config = dict(
    head_dim=64,
    qk_norm=False,
    parallel_block=False,
    init='orth',
)
MLP neurons of a small language model. Each row is named by its layer, matrix (gate and up: input weights; down: output weights) and neuron, and shows model dimensions 64-191. Each number is 128 + 24 x the weight over its row's rms, rounded and kept within 0 to 255. Numbers have three digits each. A neuron's up and down rows have the sign that makes its largest values positive.
After each neuron's rows, "fires in" lists the words (lower case) most often at its 100 highest values on Wikipedia text that the model never trained on.

L2.gate165:146095091147140145156099147142158146118165111139101201133098155137127136127110142157133129132155113116115121130103112137111073125106107098134114153136105119168110136113158145115159099118127140139138109117199116129110161163137170122125133178135125146150122072127140131109102148162084079140116113172125144141102163126119116142173118143109134165108141114170144087144144110123145101151150
L2.up165:142116164124093131099134136099144130121108140120095126120116163132112120175120129125134112121149173094135110105155076162080118124130114121112123145136116086175095120155128127125113091105100106130106096132139116109163146129150144108158130142136100101128168126098105134129147107152110095154170159161133185139136083114136146123129146153089125192134156110143125139138122145105155138160123
L2.down165:112139139130126126123144113105129103126143112094145146143127103096097142117143125097101102127110114168147161162185188104134122118134144079106072125116146150096156103103126139158149132098159132120115127169141136100124074117136132163117128110140123136122092123113133131104076160125113148108148128124125111102136109133115103112069080119154111100132136132141126122137143137144082136108151
fires in: "at", "there", "teatro", "attended", "wrede"

L3.gate616:148134172117124135112161136102130140130125133124104145113108108080115121160103168159121136142109172115118090104143187138101124137116121121107130144106128100195122109109148135129124129134140113122170139148162087113114064138116148092155151150098104136117121120147158147142096126107133123146162135091115152125126116103108151112112118120134108141164100117151172101145165087105143087119106
L3.up616:140124135097160132149137143115122114123141163167143151109133104113138137096131157130109163103111108097138142171126123138134116123115132085149138161084099136118128128132130124129120166124112119092144141122137080121187141112149105126154113149092136133087117155133090103097083114154124103130099092084151143131137132125121117148137194164051160093104110078129120131139113112164159109126120
L3.down616:127138120137145156126142112127130121122144116105126114107104183155148084133086108151132072175165136104091105071094169138149090135175144155121080124156123171152140110114147161130128066117162121133097146110140178124127142158129130152127140122158103127133113152084138117134157142103142135146120192174150096129131133115136136114141106140188082169157172096128096124163111104130115133158122
fires in: "they", "their"

L2.gate17:129169173124101117118158164113105107104112097105192090135140161153115116130112133142089148105118132190110146160124145143100135151129178142149114124129095131119163105122162112090149092136125132094139104137130124149155123144155150121113120124109136130145127150166111156130114112120139101115094139129104126131111140106094109120121162119113095072143085150198122156132147114158126144111140
L2.up17:110157129143127154147079118144072117114144129120099118108121133121133115102113125118112111091108134106131145170119128100126128107071148170160124159115130135137151110143146109087159106116101178125114128139088107101109164145112086144181102168159113137175117147107115136111145114171099134152136151169132159114127103171117132173146130118131113117155150133165129146149169062167153127115138
L2.down17:111144114137131078122150107167148129132102113089131168131107105119187156116120142119109151141135128099141073115145142106154135127132134134123080130153092143126126135114100156157101141127093134131118111106160134171094135124121117116108129148159127139069113126157143156173113108125170139153144094133122078148120094071130140098120110141166118119139124114123111136161073172086134147137134
fires in: "his", "significant", "throughout", "assistant"

L4.gate403:128124135112102137113112100175141115092084133093114142123116118116119117123137151119127160140186095148114146112126071130126129120097135122144122101155124143130159151071126107131128101167152146143116108058072127145134094135154154107122093115112155117102105106077123146118123117127108116112118109122146106131144146062127090130146104110155162115123144093147133170084119124104110138104183
L4.up403:058161154182137098152080159119085122139107133132088115136157146097124110119136133109164165128121147095129126133150135121153125095132130128131129162130144169119150138117159122114162116097114109126114140168103151127159102139126104116177147101124106150163153135129151173132124129165115142116141109123105153126119159085129100151107166139135124162191114079125101146142111107098113135113119
L4.down403:145085127122117142115139148106106137122116157125162119121122122153134114129112149139153141146156112170125078150112188126149140165096128120158130105118091131165121170108134107172129132148165156167100123099104119137159125135131119137059105136097157176097121098134142099113127121116154143095106137165127129160118121160112122103151108088110132101067133180104129110118117171169152125103144
fires in: "his", "operation", "often"

L4.gate121:134122151154173125122089126090128139156135131124116077114154087150112128110100097089160116105160117110099153112118168164172114106141144156162130107144152116095181132158115168191107129081217148141142176113104125101146138082119096112130143096092094126180126096120106146119099123089132118153105144131105116165108096164131143126129119123100117130135101103086061164100096132127112132119102
L4.up121:115111133149163157132112122119130129139124149133101163145129091144138135135146108110113141131108145127129147142138106142129117154099098141153142189105133107113127151135114141126141087114167118092120137108102162101103145096119101197145138135140060123102137162146146112105131082106130159143138155142101126132075146096170122122125129169136142193086142140102107123152106086095098099111115
L4.down121:111153160140128124087143117151083140138150119166135134124108131143131132151128156170118144161082106116089166157086160134144134132110140127093114104161106141165078096113096124155139151124129136135153103102133126117142116138168142101085130141137146134167118104153089149111114169127120106124147085099147144150122147117140164133114124060138125110142159122135130124145094132171141127137175
fires in: "2", "3", "4", "0", "2nd"

L2.gate344:146111183116110151102094197128166114145093134135146123119136115157130114077141144133146130133107193143129095128120101164142135162142120126168160142131118089111137131138148165158101121133163130112087144126108149080126102096121101125132102123115130099158115118114119162126141094135127088143099107102098079143113143139139157171163135093152153150132129145126181150131111118185106158109186
L2.up344:172139130167105138127095157115063070095125165124161133121146114129109138202118138140145141166156126085142083152133086134119136149129132134149141083120162115172133153128136166166152126125124095111129133091099102103118130100138127082149107132150136153090108131105092145168145137146123103097115149138153118126087113115092128113093147161105102155114102134140140125135151118122147170122182
L2.down344:087125136156128151122151123146137153137140097124129146140143128133141081101121143137119106128133093107104171096125117134138132122132102068084128147137111141116102104088168125153164160131126145114101141118184125138114132177145127140127134096133173158132121128146124121104104124112121086117109138149144104151105131155128143127124142127137172119137125121119118138110104148112127104185085
fires in: "2", "4", "0", "3", "5", "6"

L2.gate361:125127144162136111119143150081124146126136148076149130119094107127139172102098136111153131130089119118114144081105140109100144146137160158107190125130129115136135158151116167098088150119134154160096149114119083147112139103169125109117098116095130131117108142102080152146157098122152094143115090104153144130127158122102159090127108131127122099128169087191115155062122142132146127123098
L2.up361:102121164167131107107111146111093166092110141092180112161083131140123149131093109150123095172087135128181146120113128136057158129161147131130156165084122130159110140155155145103103183115128154196069137114148090162123174140140169118132113095133131089090110160130136138143112109102095112126132151110096118131153136126122117131131098098130137095137111087169103152073180142145151154138111
L2.down361:130163110121113110159110121158167112139131093096116130163124114145118132115144182151058127144122132121118134111135121156134110143151108079146116085163094134079150108131145176135161133146094144082172128131153149111120121079107163104146123118165124140132114133122105142116105118156120096097135129091131112110118124117140145102154182136136150111108134132089133097125086127141097137057119
fires in: "his", "an"

L4.gate30:152152111155131152126126140144123130135168155082136138088139108140132137114119123118161150097093113139116095149073159130144133149128096136131153106100099090106105159130096149101082131150118110095133141138070135120136161117149133112141138130145114181150119143156163106140080121137138095171108100144118095145158126051130127111092081115105144152103143118133145118147079124163138107100122
L4.up30:144088149087133124153180158129108065093139104143107152084164155135112155126094115139133144173139106135139141132077098131133109159124144094187123136130138142116107123101178130126125161087151116145107165119151105151111149188137143140106117163093152128145083108160155100162122116106141150132105148155131124162120135125124121117141137122100106101154121102113092092139117119128155131149101
L4.down30:104132137127158108100114123137151142127144076106128111123078161127204100132180149131133099136152118080135122144084142126146150124076142112145109137126166124116144129155095124114103120134110190182134106126093140126166070057122101095106125125137130129100127119129140117154113135138101146142171146100137116104129132106102114115134178120118159111114174123161143117108152135139118144148109
fires in: "them", "spain", "economic", "italy", "themselves"

L2.gate48:154130116167102090160130119149099099137128112169164098104114171095144117105091141093135124156175116194077104093093132062100096142074096086163147141132147102125132148112114133077155149138154117121116122133132119106122130133122114108123103107124126162161165130098141140150102103081106121103133131140154151148151126131095134162126144153111132150133095128157090145082135136093151142143114
L2.up48:107166146136125164100121150149134103133131121145126111113117146126150146148176151144156110114159118107124151124123088109076167088131127126094124091117115109134102115143144130167126140157154101132104160171136128117117133130147132145132099112092106151194144136089134105140116138157115137120091096122163122151138131114119132154107122160134154109132091175081123114083129162087150110123134
L2.down48:171099088170202102111162153109120141121137123121135136145173094135146148105095104162158109111126120137123159139149193117150163137133124118144093118154145148115102147116162141111132074159122129157112127130132131135080139125133119128121127124122098122076122137158130178182144123113121131134181100163118138130134163152163091124105154090113102133136096103126088147129136127138069129133129
fires in: "of", "lake", "duke", "for", "projects"

L3.gate646:156115121146113103163125151103117125121140146116112147115132108162125131095082138122140094135132144131123157107110149095082136162120109133162141111113113150093114148142142113129150125124118147097106161119158129105124133162162147132101157111077143133161159113145123133144133159099095146097112090109100105116125131064127172146112126099149135237154117126120150121137136133190100154121088
L3.up646:130098118106107102087156172147148196132128139106126122123133106155154137097112133133140101137120145141135143139142133126078101084138119109158157162093072097118143158106145122130158151100124131104086160175123119108116121110157116106124142088099156096134143102123158178167126106136105114115112149124133100151118127139119172144109141093124137174138116123141131123131106128181131142182127
L3.down646:154152148125124165111147122133089093082108143118105140111136132103111112140153133105153121152156142145083134141138092099116132141119159096133123114181132124158120122078128154063091124128168109111107126118116119170143136123116134144124149159091091131096126107177110119126109098099122091113101118138126141101096112137179103160131149111145127090103120162120105139096094159099145132083141
fires in: "united", "north", "high", "town", "south", "southern"

L2.gate357:121153121122156092117171135118139162122109146102169130074077119141132116143115151142128131115129147121156086094129137151081152166111145158144154142119112111158168179112141133118130134094118124117147161126140076127120111125153133106145107080127140109114124165133122102160077108136145108125088113123084110109134126191154098099095109088105092116142148120148078162148145092135126138179083
L2.up357:136155113121119144091141116145142133093124120093166137107113132103097147100122120137147145145099152096137127105146159067119122124121131171128129132106111108166158142121095126071104095114132168126151162097152107146111142133146138183090106038117124114098141124147094154141096124132139102161171093120101113121148125139146110109082123135150130128184139125132116150135089085123122149120091
L2.down357:079124117141136097156118105132084082152155115125105179159126140157122124120141125096081115159116135150122157117205138130139121138109120093120074112115096185109123144064152162122167132148116135118147144125124129131096129074131161078116104127150152138133118147125150151109153104137118122131090083141143131178127190087126076124110161132151106101117104130146146136100135178118103136136111
fires in: "her", "their", "its", "his"

L2.gate702:137105084156131136097158068077118158151163170093132100096117145129148137142129148136135117096085148097145079139135137167123119116139103155123167149088127103162126137103145143156118184146127114121105127184181103145161125131162125135155136126089116105155099096157124136127123113118130098103110143107135097090144118106115121134092109146072143154113100109132128140162137146125112141113080
L2.up702:159133101154122144131120172120145149136152112117098141125086097154118131149128103165126204177096178162135080120115173165136102178122138122089107102120130092155134153151138144106123124122145095137134153145138119094098140081147127190180110131145116129115139109130111072107136143114148100126125138123136169091142155115151090121119166170077145183120140135127118114134176154117068152146102
L2.down702:106130121130123176145139082130097067147116132101127093149135116099114125115150115097126081120154091095083131079116119157181144135131121126180108131139108128126121115171107095109127115102117128139143108135101121122123132122140161117132135097098164124125126087146134119113142152152093145077133151162146105128161131137098147119107105121120163148127119088129154169143117118130147153124149
fires in: "they", "any", "he", "at", "by", "type"

L2.gate451:086072168123119064133073136146124185144142133119105129152126146127139097130100108127151145161121112117140100100088096099110139138151129132134130135076134125152109143134113109117106121163136160101126164121112116117116119104100137090143113128114137135126100126166135135170122094127127114113098145120130137165158104094155174144148138113150127100157121119107140133163119130040078145108165
L2.up451:083125123145126133114087166104112099127176110114118104108099107166143125153189127141097135083129090157101103115075129103100126143124150131133112158114137161081139109092096125086074152146105116146159080124087117174166129148147128108130123088095140104137112153126139147111087156105132179129123129095131124127136093126149163091161105112132152147156157138079130120159144103094157118168164
L2.down451:167130081086091087142170096134126155118106107167108161138144138109158120110136169082126131124133140113133117099145157118154114112079096144170061113155097132164123153150147122137166099103129118136106154160169128098096145119156141068103111159159135084129128123110130124140116128125137141118125119135133111120132188128106100164153124119121144089136098125129114140115144132156148115159086
fires in: "as"

L2.gate37:162121125114131129114156133133158167126121157088150130098134097102106132162087126115169126160111159095148127078127155120149121138112135106080106206125095093131140175111146121128162130165099135150120160112159131123147168166122155120160116141084115169145135165098131144118093106097110086166129132141139148098157125112149141101094133105153173140142134111116128123141135114123112159144121
L2.up37:134122135130132143146129144138146107145078126135113150108158113138109125092115134135114167136144139154132138133147099199103092123130128131099127077127105125131091118126171153133150096126092109162094101107162120166127144128138121109112097153139160140078166121135129094095153112142131120114107155148116129175173068103118090113159162151127102119112137130131143145073144182146133106114129
L2.down37:110119138162147152151121131111116127133144109097141087143092176147126152104127135139117116161129105134082131125109148136130170141100152154142090171123134138137152170128105122102154067151144171095148118090116131133153149112120118160144130124098135082139104106079116109112126143150167123142166101158122120146108156140127182096111124117107122131165150088120133125130122102101118126129133
fires in: "is", "white", "ahmed", "that"

L3.gate8:134128121162144146135090090104125111144096141082127136113138158129104089114115105135127137134132130156119141110145102110079121150154132102127127081125104147123136184140113158114147120109129089121113153099115169123095088089133166123123121141119149112135145111139147086138145123185089103128134087128077051127159135134143125135128177116126133143173170108079181153122136109137083137139142
L3.up8:140088099115104145077138145116127099103116137125173137118151114137133158129122169144126150118123105136091168113122104123114090143143127154144133117134169138147114160145140102093130157154162138169113173131102127128128149095156111127148125136145151077119127175126106125117098108112106123132128139121101121130139144148127101130141127153093178062124126136141121113070131139151154122179130
L3.down8:112153157147120154126108163113133138109146128083157111127082094124106126137160135134126118138102109161140158131129130097119140097129124108096097192171171097132127109134130138138143111150157171091157142140148054147118139099129183146127106097130103124144121091137135134178122106122156140097111129150123130133056081110146149082127100130138093121153101105123145115155133143131114151119163
fires in: "or", "but", "origin"

L3.gate515:142129108115132104092130133132127124082093162118117142108091125140079112095160147141190125154126128138104141131098099129106107123122129141115104121081113161190112145134158136138147137099127189155112122078112097131122146153129193123087120142112150161102121128123121093103140138124119079098158118129138107139099137106144110107134094154168135133180150126140096134156096120132143125073157
L3.up515:126143106154133155123131127141147119120127122143096136129177109144117146132143112116132132134114098135122115167131139145149109093143104118097131114184154127095129114109165138157160090099120094179180150122139136131141138141125144094108110142117098128119135148140106133132148081099085144133140134114111117137159111152138138129128119098086077070073125137099115114130133086140131079215133
L3.down515:137135140103122141129169125146146134126121117083175139096111089106118178114123136148127147112100132113165135099063101095139144160127137129117076137095117118095150141134100129097142119166110132105094162125094124146114130130117152152151160115144156120115142117140153151101109126105126125136124109167120082093103153127110115143131130120110145130166154109144179134151128202141135161101109
fires in: "and", "itself", "considered", "included", "what", "but"

L4.gate433:123170168119145141114161174113172146123075116132123184091156111135187096149154121125132128107117206178113159105148102128124144104119128145161121150123093110144095118106138144093121089136110150132114170119142109089121141112142137152147077148119164135121095114173154128150114109118138105106153117134109101129151132143125104135112156166099130103137097172085109110126161077069118138145131
L4.up433:147139133154127133106111135115105120149139114116147110108152182096106122107112100092174155133107133107097144101109133150190161201076141141154140123146112138195127131202115116092081104129144131155114126081150088100127101148116126159131117146139146094117135140145118121118134089186131099147112118127118132071119103170097154113140118161126158111126153120129091158112143122109126116156102
L4.down433:136143114129157118156095185094145129115129123110117146118111110137149136146095143117130148100116145122120141144136141115071143080149097104126026115127140115109172160092198136151177152168149121070130129153121157133163122142133164133136134125095126142129120116139134129155111119140118161139148099156154168135154127132133131090089139095121117142138108140117175138155151123165123170116156
fires in: "from", "with", "against", "between"

L3.gate72:097120079153149093112137144148100163176121120106130116121129164140157069136112081161130109185097108091129170111103129107154135165128147171123139132118096140156099157139154158131143109099120160166135130123132114106145097079167126089140088098120130090135131118182110077105133154126164165146164104147171111141166112084090143109138124118118121135155138136149123143110118161126095123153128
L3.up72:112136128075092113099109125124105126087139117126144156079127157094128092101132112076111152107136123179118153095146106125124148093125126085144149132119133119152121129108153128111122144129098125138145121107116129122113125179128102162110114165111155164156109128199118168141127127103113153173139101123127163121113135142135076115155080097114076109152078174094107110133111131137132112137132
L3.down72:096153137124097114133152108117150106150120170115084128105095122146097110173117153127130133121120144148162097133086139140131092149102125112132069082142124121132117116117119143131133133176126157122126145142158095091129128138126209134085122134127109150145076107107126150132150131161143081132144113178141165095106157116110160120155103178136117144123120118153129132133166150143121156119133
fires in: "and", "or"

L4.gate33:115144135153105169146135168136147113143150124125164120118178165146161152101133175144123104198155118159120127079133118111110144140133090106119091114158106140109106120112150143116140120169135138157123112141124112151118108148103144140107078115113135157144140125147166089142133134104130128112111098185149082086119105097100158138131137159123159127098132150135144148094120108143112133131108
L4.up33:131144126151114156101133155092118114130130117096135152152150167127126102179141103178102123118128084143100125103108093122126070102136110103160129099145125112147119113133113169141123180135120078122132115126093119125139103114122127173146147130157133143146110099125135158149136136114112113120120107130136152133134125148127153173132133136136115102116072139131103114104104106112113136115106
L4.down33:131144129107128119137094129154126149111159128125136100122113115116071166112105159123136125162142142135145139150093139083149152135144151162105110121141150098142151103136163110105142094112110174138126143141150125118138109163131139070107106128096161108130152167149133135111109111102119149195130132137140113111131139086144122123109136147161152142130155135099170135161153161167161103096185
fires in: "for", "of", "itself", "history", "first"

L3.gate27:151121040079113138108158138104124148135123166111205162079095127155116145140145133127110102116099151113126147144100098182139096111139122168149128137103111141112145160121115114123139133155179107151098138125080108125110121101160115165104085126107121130157143129085169171144122101149126155085124135112127119117109131147129146154123138142149100148151081148127116103154125129137146153157121
L3.up27:130113114065126101099112151126182169134124148120146133132164154166123125110107094154168145117172143110114139108113080131115108119138151179148156106106084127108124150153067135119108087099156115175099148105118101186097129126131105124101104143136067098105139113109105155162120135125105123121129130107119140146153121098164071117082147099134089098135152121162144112122125134132141159134136
L3.down27:112132140116133127125149105114097089109137125143099118151150114128135137140123107109085110119087155099102119139170160136145185129152118090148124159119150131106125114127130151106150164168102113072109110103139140127129130126153112121209148126076147124123136137125131094139130151075119103136119156077161139142156141112119137173144144103081099097137150141141132155121113156099085118127135
fires in: "high", "north", "south", "southern", "northern"

L4.gate639:158128128112131128101135109123229171111115145122154127100116120111140175112128122123133107152136128130108177097115184133137124127152134125135129152139110130178122137157095140127119130134127118158120099135096081113089103120167135152093111097142124165131144075120132185141118117105133118117210104146126098139109122159146168125142145136148126137101137147157130145147127121102142092137108
L4.up639:141130162114120121131102155137130132139159130121135124148112109121109132089114144063094131140114177130125156096116127151151149076165166152140108140129097132142117138224105118115120131124176143118135118115126119156117094115122154122182152115115114072091115064102124141142102142111106128095171149129137146161179111159185127174128159139080104137161139155098107140130135151125146137109172
L4.down639:119113085123099158101156122133119078171105140137129124104106129131162104164119092139145122094086110105105143128153110096133122116107157106100054128120159146115121125130137138089128143138088148127114134114118086140152152154172119087138143160104135131117118094142132100118155131133123109123093116131164140102099102114155123147137071113123140133137120114139164118163153141102128156136139
fires in: "south", "southern", "north", "western"

L2.gate273:129122144151076142118152168161160088131153144113186087118181112104091131113125117114135082127145102157086149135120092164144159115110051118108146161133117123104121121139163133116126155132121167101142094160141134117125131166167142118141130116163159109137093105092156122123140136152116114123112126099123093103147159169150111153107164120122164145115136136110154154139105141170132157115125
L2.up273:132106108093099136171150123084161125127112119059122087093139137126101148083115113106146122089152115142100142130123143065153119106115058114153139125154152137097144123137094148096153136120110151083131150118136164142140138107187150156154144135130133131170136102140161161103110144143108104124103158119118136138100140123134121114100109115122148152116113112144138186098143138116127121092113
L2.down273:138130118128171078188081076154122124116152149167120140147150074151187129135136150107108091136116073166148092143123118117115134141133170098112186133154158125143138065104146092130142133153128124127195119128106139129143125162108123066139137161133111119109116110119123090100141142100127135116164102122137157143127105178124138145163149155119102123125099132154123101108125152165167155110120
fires in: "time", "population", "times", "years", "period", "goal"

L2.gate656:129165080179129146121126126108141108132114111119141092131056137127105119138128115085149122142132110099112134137138138143152202141155132129150106082131132159110150176170102149090166140131095148156152116102177116139154109146152166099176112143112101152136174123122157098098153179124134161102158108090105117144140104116176104136144100154137148154101137091133079135135095154114147115144067
L2.up656:092121139118153150104131130128127070143119132138085107150122135134130083154169098105149104084111100114110140138138152110126157100122151169136127115118112124168117132178120163111133120142094144142126129144139133127088146134124138102121145115137124101135141117139158146145127136146116143169156148116129172147161113122116143112098109169126105147117153114090133100131131112144128116133129
L2.down656:185150122140119178106140149152115103110158143114133152181168091118119120080090154146101125141171128120156149117117092089129107127088100100140107121105136113162122156118160145128102120128165100112118110072141124171157100168123154177111096159122148130143090143134148132130128120113136083131137122140108131146141152116070115145144114103116110161114078087170111152128131109136142136111136
fires in: "of", "at", "added", "real", "critical", "awarded"

L2.gate359:100152115133115106122114168121129126077145074122140123112120139126083132098134119110133138168147160149114101086120121132134123116162083119130101144157130107114126123167130121130121143128096096116137061079175126107125100139155159141078110155147109138135122102162138144145135141137171130088191118132156115132209136127160119118145132134120134113088142166149116162103130138109112118146115
L2.up359:145116188124153119136078142105158119123121113148122143094158100144105143128145094105118129142135124145105133132121075105114151115116113140107119120130077158130132120107123160120112129091103148096119124117138126177037164141096124137126139106120137107152092102116138137106087151083130108151147155161146167158154117120110126144170131108147106146104118140140163079069116130129111161127104
L2.down359:130135121106127157106125134143115135101119161119129094134131112121125142093136151153115101121131122117198119099105141145175124103141149126169173117127169078124125089165102143094145140124133128141109132134141116088182140140161153164144139145130130108104122109167118125177144178124138132103148115142094092121132152112134070101155129095115142126131122123122112114154121135125084141045167
fires in: "time", "times", "same", "southern", "south"

L3.gate339:119133103126089177134133164160176132121129137070155153141099095149139112112145088136115149118124151126109114124078128157132157150090137150123143102087110136104162134103119090150107147163135135158084122153126107156120126130150111095091129133139139117122093131180146128137134142145105143113092132085097173090105153095150120117127114157144148130133133085156148153124105123141096134110141
L3.up339:155155152128141123123128122058133120105128107078175126100101123127100123107146101142136143144126106120145173098096135140148120144117107143166151125079115135102168172099158115166136133093151138152102153163180087125118087105156090098119119116146157120130144102149135090136132144154126137123095159126110178130174107088130118101096066124137133125118122136130118175121128153141097111117128
L3.down339:146154118130108137132151143166118110128136149179079130135110127095074122128127122113120145129088134120168106164110120146132106126139151094127129146144106110125090164135102120128108114157113131101144100122142128121146103162098169145116091148090122104133108133134107139150167118150118118150126105101148122133146128129113144105149135145147139107091124116116140167152106122130148185123100
fires in: "then", "average", "appointed", "meet", "only"

L3.gate367:157155098161161131129102113136181130178123155141123108131123115103169143110098091118136125099112115123105130087112094130150160103054148157108139143133124167113107123117127143139126135132131113120105104132140184104104129119141121131166133112080187120156152117108172147150123135115114134151171151191128135085126104167149150180139162088144109155176190127098131112093125137148098152119137
L3.up367:126174110131139142140148117129133109133087113137115107163174155078132103120166118127146124126086119151121116113135139102106157126163155134131132136133142114142113137142133128115103067127173166108162144131171146155074129152093093162127079130134134134151137090171126100169117132120132167150171117126171141145140117120095107127135128143150117128127112103119072138141110098091118125148169
L3.down367:131072168129140145161158103142142123100167129103106116135130116162126154155100130126131127163151128110138146128109146147102083140174086122123086130129130067089129113140140130149148139129139134162137143083169141118182139109128139157121141119128118112130098155065128120146188129138140094124132131124091123102128121100150121141137191117128163135130148118128154100121157158135119144143122
fires in: "of", "crime", "quarter"

L4.gate151:083107116096143122131133163092152121149083111186118117127151129124131096123160156154133151115148155157072137133132083134133118120120134184119133110147087118096140140170119159092104131142144172129087134091127122148172078088109111127126126130137128124151130121138109118135125121118113134116140125120130134120146122133154126131133074102146122134139117150105106164180093092155115105163172
L4.up151:135118139149110100138104137106136055116106115128108132114173142086171153125097114101127173118160123109141171084114109075080108148094115122141146123110193065151129136089147176111167097122151125123084100127093114107118132126147089128121093145135115196159136150135117149116132138119162125165129094125147149149112128162150177151139128120141104091132091164144143112106160173146125095107097
L4.down151:154128056121132150117113156146137139172105104133158127182117097127122125129150131176122086121132114119116126133085111150169135094139118122143115136128100174133155127113151127138128138117122154110123189143115143164148145162126147128128153114110135059134117115127130137141087143148104144090090162102099128107110126104148103189109107134109138160158121098120132170105109091131106171132146
fires in: "1", "3", "7", "10", "6", "8"

L2.gate177:150180146135144125158161120124130188115099169103103149136105111123124096112161114149113125182126142077132142128126186114084147164142164114157124115089087128139138118110155132110166102092114139174145110137130115134122146140208136145141078152114131126108155149123112162149161135148113138137114091146143140091124140140096122125105127140114158112089176139089139134166163112168106141165100
L2.up177:129148151191133125110106126143135128123087133071139175109139101112122137187146161155128166119128155062143104101137111127079170158074141128111123112114081152162097130111126133132084118141095121122105126137142140141147160147152146162131099139111131150159137152123132143162152137110130151127138110133143084076112154130127101124094114175186139164119207135114154124126155144129097154120124
L2.down177:132110119120100142151121132146069138116145096120108125167124141097156147082135106122081123133136083143118118157134121116141130085111120140090094142113161119142103161151132161079187102133132163116123132114159140145117125127149135107148140133150131108137143123068127139115110116146125094097174113131114148132143110150123150128126167102121151113147120085122088104131137180139098144123124
fires in: "his", "their"

L2.gate153:137167161116117130132134128170137111109151123145176097108132129172092100104120131131162111132089108150166141098111182154099142160150139115131137089068132103148150173158156172125147153125132120110149098094160133068137112121149129122165129118064110119121186139173146117148131115115111113124137123124142114137168113100110136157159155139084139112097143128094118144141112113137081166108126
L2.up153:144127090157132128182113183099134108137129140121122128146147115122068105149090155120158117130105110079116140137128155077126123137124148115150108109096095120129109172153160157117161097153137147142114115117146104165165163151114118168144097142152153151130114132110136106137128114114084131140142097104110140155151145144137080074141115114134164146116114128123097152155133112174155132171173
L2.down153:124085163089197103117140093151142128101117103134126150133070106132142079143149120123076124104118096123153123158116122161092095161131099133124125118152145144128074131096129119177124095123141093119155123110142158121140107090121102095152116128087092151137115108191075142127147097131158087161093113130165105156127105105147133144116107126088107113147135122095139137145099153084109116124121
fires in: "of", "them", "appointed", "themselves"

L3.gate65:170150110144147158117153120111138076116127110162146149139164122136089090145141089141147132151150163165094150119103097123146189151081120099136116131117123131140133108126125164057147138129180176155155090073087101127144145172168078113105116157104148157146162112135161124160140142108111143154126115081067099112115131121091174125151155164160104140156130142163122172131142108115142137137105
L3.up65:147087084108128128118126172105123117161116122141135137124147109103144133138114118092145090092124092086115102086112135117122102113108110090116129104154162114140091153142098109139144156100134101150076148092099084113133156094160101141150106107105167148162136165117091139097096070139134100136125142124102133131148126042106122171123118175147118145098110131145114104120115120120152081129126
L3.down65:110160171127123127108152140074113131141145151094117084181138137146136095153106135116127128121139146128166146148120174138145103175152152136158105156122138162140101125141132114136156075102140146098148123137131162147134112109077162121108115132129104126087153121117132130190154162154137155144136161228160134105135114153139128094130130155121134142148121112120148145121161153130115156147137
fires in: "until", "of", "between", "during", "for", "against"

L3.gate264:120158155161132141117121127107113177160098120128110096169125100114115113151134115151126179105111168066149097132133164145102124095127139122127124144119068092108108153185155151109106158105111123120131091153118118100145144133098136110133158097077126128155142135130182161120116091107121128183151132133121117096140143137121152151189145139163139149108153158091144116107090110142072165132164
L3.up264:111113135101155111123130101126167120159132130166168114146092156133129101119120147108182144135120130122136123126116107130106098148164136143126101133148122094085121155116163114186154109118155108120131133111067139116138126102083169097149148169145134119118113122155137118112124133154086134122144111145138160125125130128173150140160162099145138183140153156115163135118139133078118156124120
L3.down264:151135133157175124137129143148103143157127152144125142106155093100154194136143129189107108159146099124076157109104124126158154138114156175106073079130113115141140120100121154100132147110116138088092109098132127146151133128179077149116148108112119149129149137140131154145145169080166136158140140144117114142111149151105184084125109159078139097096108140134145105127099130125125154121104
fires in: "of", "pakistan", "model"

L2.gate114:141104056128110119121164159114182149097131116114133130119115122124080119128141133123141087114093146165137143132114124134126116107122072144127119099132142140147112141124158145114127172103101159128126123124151117181111139118152112136088142115105156125190129109153128123135086135116117102111089106100120103136130142114140155129147184163136096135126128157141149154132107109130139114150123
L2.up114:140132095142165116102185148136176144086126107090106122151121102135132136108121106116181123127102154091142159143089127157126124125133154147127147148095118125119115131136152168117104134117075140120139123168151099145139179116108139154165122124145103114104146149156100113105120176124141133085151094102119128140093165120121143134148156144135137134110128144119136184109121138133146162127150
L2.down114:093118130134133138108122107097113145148144082150100115112149124132112127096140150144085152110139096132131099090215164082109118102130111079112133137111151105134126119116115131125145128185139085112122119095119138124129116150116162093119139147134105120122082103098176156165091120132122118125125144189156167150107089148134112143122105105141101123135115138134128099120121095159140150108109
fires in: "at", "album", "song", "goal", "goals", "attended"